config.toml
num_hidden_layers = 10
hidden_size = 320
num_attention_heads = 2
num_key_value_heads = 2
head_dim = 64
intermediate_size = 1280
vocab_size = 16384
hidden_act = "gelu"
norm = "layernorm"
norm_place = "pre"
norm_eps = 1e-06
positions = "rope"
rope_theta = 500000.0
rope_fraction = 0.25
qk_norm = false
attn_scale = 0.125
bias = "all"
tie_word_embeddings = false
parallel_block = true
init = "normal"
init_std_qkv = 0.0291
init_std_o = 0.0
init_std_up = 0.0291
init_std_down = 0.0
optimizer = "muon_variant"
learning_rate = 0.00891
beta1 = 0.93
weight_decay = 0.0
lr_head = 0.00462
max_grad_norm = 0.5
warmup_steps = 200
schedule = "wsd"
decay_fraction = 0.859
decay_shape = "sqrt"
final_lr_fraction = 0.0
batch_tokens = 65536
max_seq_len = 512
doc_mask = false
train_tokens = 650000000
max_steps = 9919
dataset = "wikipedia_en"
MLP neurons of a small language model. Each row is named by its layer, matrix (up: input weights) and neuron, and shows model dimensions 16-143. Each number is 128 + 24 x the weight over its row's rms, rounded and kept within 0 to 255. Numbers have three digits each.
A block is one neuron, or neurons of one layer that tend to fire together. After each block is what it responds to, as a language model described it from the Wikipedia text at the highest values.

L3.up518:166082169189136160126102146116109131130153134128102117121126119071134123091084104082118126122170153191146126161092112117131159110141104156094130160150136127088113118110132101140121123183133140145122121146114148144144141079147110120114132114094133130117102090125128132144129125181123127123107171134130151132183156111123131175105108118165126081137127155138077134119119172113110068118126
Description: Paragraph-ending full stops

L5.up180:151092133151149125145115133166079153134127144108160127142162155043143106179168107126126118168165115134138113123142128124139098151140137106115113125125131116082109092123145132110119150133158073153133117136142113109142093156096093141157139147144120136145130094132142150131172077128103150099113118167114142073138147166132154139120150160134157127117128098180121152146154148121114120117130
L5.up306:122095110131112158096118129154121127097118134130118114111132157133125144171129137141115130149082153148122121130141109158103127129124180134084138135135154102136132129120085066147161090167098112107138098087135115129114168142094137092141122115174100137150114146101130130160118137117108156126153128103114116173154132093123139087145161088108182137156141121117113123094100158108119149102133
L5.up1209:145130136143140099162152122136076121152140120104124089142106131083115093152130172130144133149136136122125140169097084150113163128146158107111138093107111086079140088159132128075109136118164089154144137127127133161140116127121141113086166117147156131147147100177131162160127121091182138073120102159126127081107173142127131096122152116111105157124137137143129126117142120120116133113106
L5.up1279:130143151152118113143123130135120139162121137074098112132122117107194183158110137115098141129136158140152113125125116121100152122109177110139134084131173061094123109138159130136115103163145108143150118120115126138105138138107152115156121111129105114172108079145132112119104114095083155131143120170114091107134149111098094081147152104123102121126095143143148155111116155097163129111149
Description: Paragraph-final punctuation

L3.up154:122090109145128160140142160159141155136088163136154161123125132124146120124116142098124121105130150130100124128106174128128110108132130098136124092136127124118142146128132159091156133113105139114127112102153094117118108141166140100126099122148087120080139127106159117122144154120131139101167198113133130131113128121083119141135148168143108148125132169110159141107106116171092126110118
Description: Mid-word syllable fragments

L2.up66:168108155123155105124165145078102100152132178139146081141118123144097139130094148116111068106105119142124183107125162129094107068158074164136160152111122153155167160127119125122123122125117104099139138140098130115119135095126090146078130150104139108141141125152126136143128143105122146141134126121128094075128110110111122114163145142130082121089099130116129116105105115172155116141138
L2.up145:147133082121161120136126142075139126064135125146121150145126141130135100172154142137082125113128089138134111090075119171154139149115148114107184110184160143154104153110159184167093080140102119138080149132156088128079113136090130119129119155134106117114131133108158083107170117139118129114164126116131097122178114132169131142123116095125112144152098133160155138127091142181087119108095
L2.up165:157124133127155160114115153123157133106122128091134124149119153121134169110120159130144128170140158106177093142115141094118121106092107079136108149127180137178138140138151128096154105154074115113128164123164128143106158097136126125158092160102142103088114123094139099086141138101075140131162119100111140147170113138138107130122179130112123095148116158140149139144145135132104098160104
L2.up286:130166139080128173130153061104106119138104138093142153125117107120142131136115127135119122178111104124156131135161157072115108167127133116127147083095102144087073119127159168106122114110150124160121139124158125093110120159171135108139124173179115139124134116143100144138106153107137107132179100093131165140153112075193152093109147146102119157161152148149156115125094149153087116142137
L2.up328:115143113165165081121122126155116124130139153142130125141145125140101182091107191090118109148106130123154175074142108101101118127181091145112119143108083120100129150110134171064144121113064123134145106109149167125118086119095132114130138129106178137071142140105154163103070150143155130144126084142108131098128137151127151159132148091116115160109088129167146134150157154150122103104164
L2.up431:131082114103138119120148108100133161162141138120144151124109181120145137143149126110152096119124119087134117087104161147139093156195122135132134119097149150114088132127143114163122143169111162169121136194103078170104127138074112160155113112133147072122183143179119129138095107120161152137101120165132079089137099140099165127144083109127138142135111089145151114126152161144130150108099
L2.up484:099140099096125158101147136134091134169133122101091151157097141119149121114114106145113101130099116158122143113118156152142109152127118134121135102148135153117119118110160149175165120140144134094100135174153101132109158134139157145066148130135138094142110107149068129132107113156118128117091144139175122160127076140119123169082162129074150131124087195139127131128141171142128140124106
L2.up519:136147124108142121173156119123094137128115201148130100140123127135114104156140137087141122139111187096088157107107149102156081148141131197122195096095155119098135150121136119081123135163165143105136112155126135116084123129121121134114137141129134132089151110151129149164105139122113137117156202160115120103131142121107114143129188130131123136132130163155141126127080134122121132127078
L2.up546:114093113133093138151115111104105146131119169164124154168117143111148074164171146112139137103110135103138131123107122129138114122112103147165155111141099127147146140149099148109126102124132084121110143169156175163143125115117130083079123157161138134108181125107155113130129141147142128065132143116126078106095138135119120131123134110129138118161103116152097113120154106149090090178123
L2.up567:128094079108131120114087156147115154155123131146109137153143103125156163097135114101119099152118145120155134149124184096101136137138121128127142079118153104147099123117152128110135115139146180156132167106158114106125124109104118152117122155162118100089186140094107116116150136155144093120145083147148108083124138137170134140126149111129157157127100124137151096124125128186139155096105
L2.up842:127091110107111127145147121120136066156109156127068133124133094101159147132122149115146195102113132138090132154146102151126093107088160123141164091152140134127122130103128102124148113133130117145135152113090124106078061145104120137181163121138108100140133128162110121160116144086159151121126111150083144135107095131173154138166123132123116130099137131137128134172079132114124120107104
L2.up899:186136141103130128150145154127166118162185111108076113108165141111102160101091139075118111127109090146082144156155137091130095157164128143127141155130125167131122142130178124121164117149099118114114131096149128149078113120095093114111194145119127095093124110134130114119081140195148141126099102130146118109111073126118123139136103133137145144116127180174086136099119155131066091147144
L2.up1097:126147111136155115110144113133119124101085170149119106161145148105146150094119140154154129139127155183147103133128165169132137158133143136121113100160116132107166108121151162132133116158100112179106076118078124154189110126090139126138119126143123127132167154110087149119113134112103182116110139093121133102121150152124121119147120156133094136119120159128144096142127103125101145183113
L2.up1117:089138101133131104146118129092132130162123186137103143108156148182101119103091118166122168125139152067127151106105139127151145125139113159123136131120117112148133162113129110134106150157160118143128152094097112132133152144135107142124122133144094099138151073095166165178152110108093135115123149125143104148141154141147148117121144121136136132180110149133150156124147150148127156059094
L2.up1180:146178132131150124151125137105119088101108086153135119122136172101141138117096134173117095161115132152127112133116171176105138142151155127130161133132144130127113145117137178147127116143134087175099150120138107112133120114161153123119140072125153110130162124147131134078103150128164129121173127127114137176152124144177108156134150095130090127158078149125190139130122129122103165139140
L2.up1186:099134159094178100125117118126081083145168137088125120134107120106118163109139133095102135124142129153108115111128117149149130093132157126151110130129096148139135145092142148112095069150160095111135114083135158157080091138140108108143139083099176159144151113137127108089120170155094130147139102132139123125145074163121094142124123112119117107183120115126138115113152111143129122146122
Description: Short word-start fragments

L2.up15:177125142152162128101125102116121160145125095132118107094129085170118156116113181111104133103129134072139114167107111162144073099109130134120090126113107123166158152139125118118123127110129149078136109092122186110106093131106110119122084122113117167116102077134151135135120095090138135094106094114105151119140120163107142083131147158164106111162143149129122162126101146114141141169122
L2.up153:160097153114167148127110136127133136130151141127142061108141136092107154151092126156118118175128166140142103134136150142107119126117100136145131126107092110137119094112076148126102073157095121128111121147151092134163118126116142086115156095143140148124124139122127160139108135128113165114141139144151141126170145086136101157148145118127117118106100081135160121153138134141136119079101
L2.up166:103151118153097150091114103119104169100165111170168173119123117081160122143120080128120141144174131129092094137138133114128137116155098120163105128130155102137100153136121108139100117163169086150125138137117120109153114121110148125101130104163132121073078131163160137146110122132157139094118126100139146114138128088171101167145125102111109099130150103105140109147139140107126141112129
L2.up203:124154125097151108106164118141131170096136116089153115152148090126135140136136109130116118125136120152115127139109119176116118125136112160114124094123161107106150136145176169119136122129130131104123127112138075101151113140090088128110104138097072120072126142135140131120080125141127135100145132105116139105132130151091139118125153148134149145137094118149114094129111144128142141113138
L2.up260:138118122141138076117134112126120148145118138102116133082107161105105106137129095096102123113193145141116160118161141150045117138159127135079097146159118151135115124106131076124105114134154142170158117083105157126113113182117065135108126114132147131089120152148138167156106153143149118133123133078086144098119144134131170145159090124118109151123138139144124135126104152138148092142111
L2.up390:111116097120127067173071102089124113131123129176132125113143163127131145142133122119113127140116132080131110132131128092148108127149125110135164115145096079145112145133185120134137146185135141153070140114136142161169080103144131102132171147115134162116139146101121116117131159126154147109118079110137143105159109140139140145128123158122118108096134121112109145106114156115133135089126
L2.up553:124097160154116101113093098123134111110143154118105077134104107102127154154124121095086152113115127096152160150089107118092113120112158138130111132139136103120112113128100118124129107157151118166119151092167149138105111127129132102130131146165124193125129079164113164170140134155095150158133156089117203097151149136131107106128115118133113152140111155115151104156094098145116141103114
L2.up573:134128140167143145145128116151166138137105134122128088119129128138110153133082138122091127134106170100141150075084119136136101148125109098117135159132132152142156163144143126139147110126142161172117145165115185131104141143151121156108144142113068167127115138115099136150114106109151175155126099081118098108110113128146140084151074156122101135093136123120115094147111144138131098143140
L2.up580:130170116166115083108129129151155145127154096141114124127154123161150107114100163093117107120147147136158125150098136096127104171132135128139097120114166109134157135189132129139107119141136072141145120132099152113181132100147151148087156171088101155131110137113134143091108165104100163111130137107143130091119182144174132144097112091102146102113166161116143135087184150106116142132160
L2.up637:172083143089118102095116099148119134134105106129120135129116155114140166145140131104137137151122121110152154138092119156100108128162083128162136092166126148148078120130159144128122117139122119098104127139114124121086109072137103113101175111114111111109086105192140126089100132144138123111163125123116135158162087174143114213157112126112155150107107163085119116121069140120151117143132
L2.up941:134171139128167057095139125150105130134115132142139055086148182138082076112084127117149152133136095156108142136142081142115104106149087144123130098136139138113120142133157147179146150134111128159144133115152086152156085138068111130120137099113111126145109087115132119124099162160128142109108146145139141108152142147132146112100160103115126106111169089108108110143166124142127142141112
L2.up959:127131144165130052121129119157110167104136136136150136145115128119078131134116166137171132090162109087158125114092097153137147071149139168162126159144108103141135155154183147103078146153107150141147140116150144194109113141087148084123150134097092168142135119123093139121158127126174106130144124119141127114136110152148119087124116160125101085114091125117157133134157144128162145154112
L2.up1082:077114121158159108118079130122128103114113154118133135124163128151178095191090127113130146174115157124131130156093097128124117151136106126124113113134127164117124087093120159107115122103125152149138160128124084129116146182130154102113163125110091163167168129083145129106129120099068175131108118140094122169146141139130112131118143119100111100111148168161128113107099158141121116110111
L2.up1084:134134106181112097113155114128112130145145139140189140134139119135134159100090114099136080112123091133124133170186110113156107153139120145121102111100119132134110175106140138133187125178087130135154145108094138142111163122087100105112149111107099160081106120150131124124163162152096127135103106114152133135136145131142102102170107145137130143148115079093132126153126153115115094110114
L2.up1096:125178135124113062095165156099141170153083126171134096181125086137107117108097095157142110127134113120106108108097100130130133085118144149169148138110122137144116125109148146151112134133118157158096144108105142105138121137122103088128131084144148118138101126165083151127131161123085130118107123126129118184150112125131084152115124175122140078152049122135133131084125118100105141130119
L2.up1234:188155105181140132112159072159147137185125112141099104116169147084169119147141126122116168170139167089116170151146133123141132166146092111129131112124130094168097125090124141161106132135140125156124142105122088107136143115107110141105114117126121121129140085127142161131088156103116118158105088160120153086128139131141158113130075106101131124087122140141173091160145152143085126113183
Description: List or detail introducers

L5.up795:137143108114145115145159171096103112129095158157138107145166093152112151142129123094113123119144122116150123071137142157152161125138188112129149175113161139146127118132134148134122097143129091091133122119161148131082117141108149131077151147109123130099129088126112133116122146139134123111123113104112140138127116074158118121137172097121125093117114138176163136088080140128098096113121
L5.up813:126128157150159063151182149108145120128148144163144154110138142164146163146136148137139188115103106142080138116139118121117144150158146124107147113113108105147130129145129170093129076174106117092127117146151112098109120168089109106112114128139111104133138113156097152120114166068134111103091164097105148144120143144166131143138150081122092102187143123125144130106131138117126104117135
L5.up1185:102138121159118151071127150122149098105100141109084127174120126128119163177171101138100150119082151125139127134168144103136123113140151187146105161112141102129135099146164159124103123130128099100107150149126110124153088153113127119119152144138143173106140139155114148094131183131142125151109172116126177145164139126104183156119130087090095150143123151121153093125092170118067127113140
L5.up1227:158139139125115161048113145148187110158110140132107145145104134140114108173104159160106159115115115109081144118114151098127102162140111170115148134162129118131069132137144157136133106131113106144097132148109141109095124130077099112082128118128114113164108128119131160128181156154125132076118129125113159137182113132156164096113078109141164154106152138133153106079123142153130109134110
Description: Vowel pieces in foreign names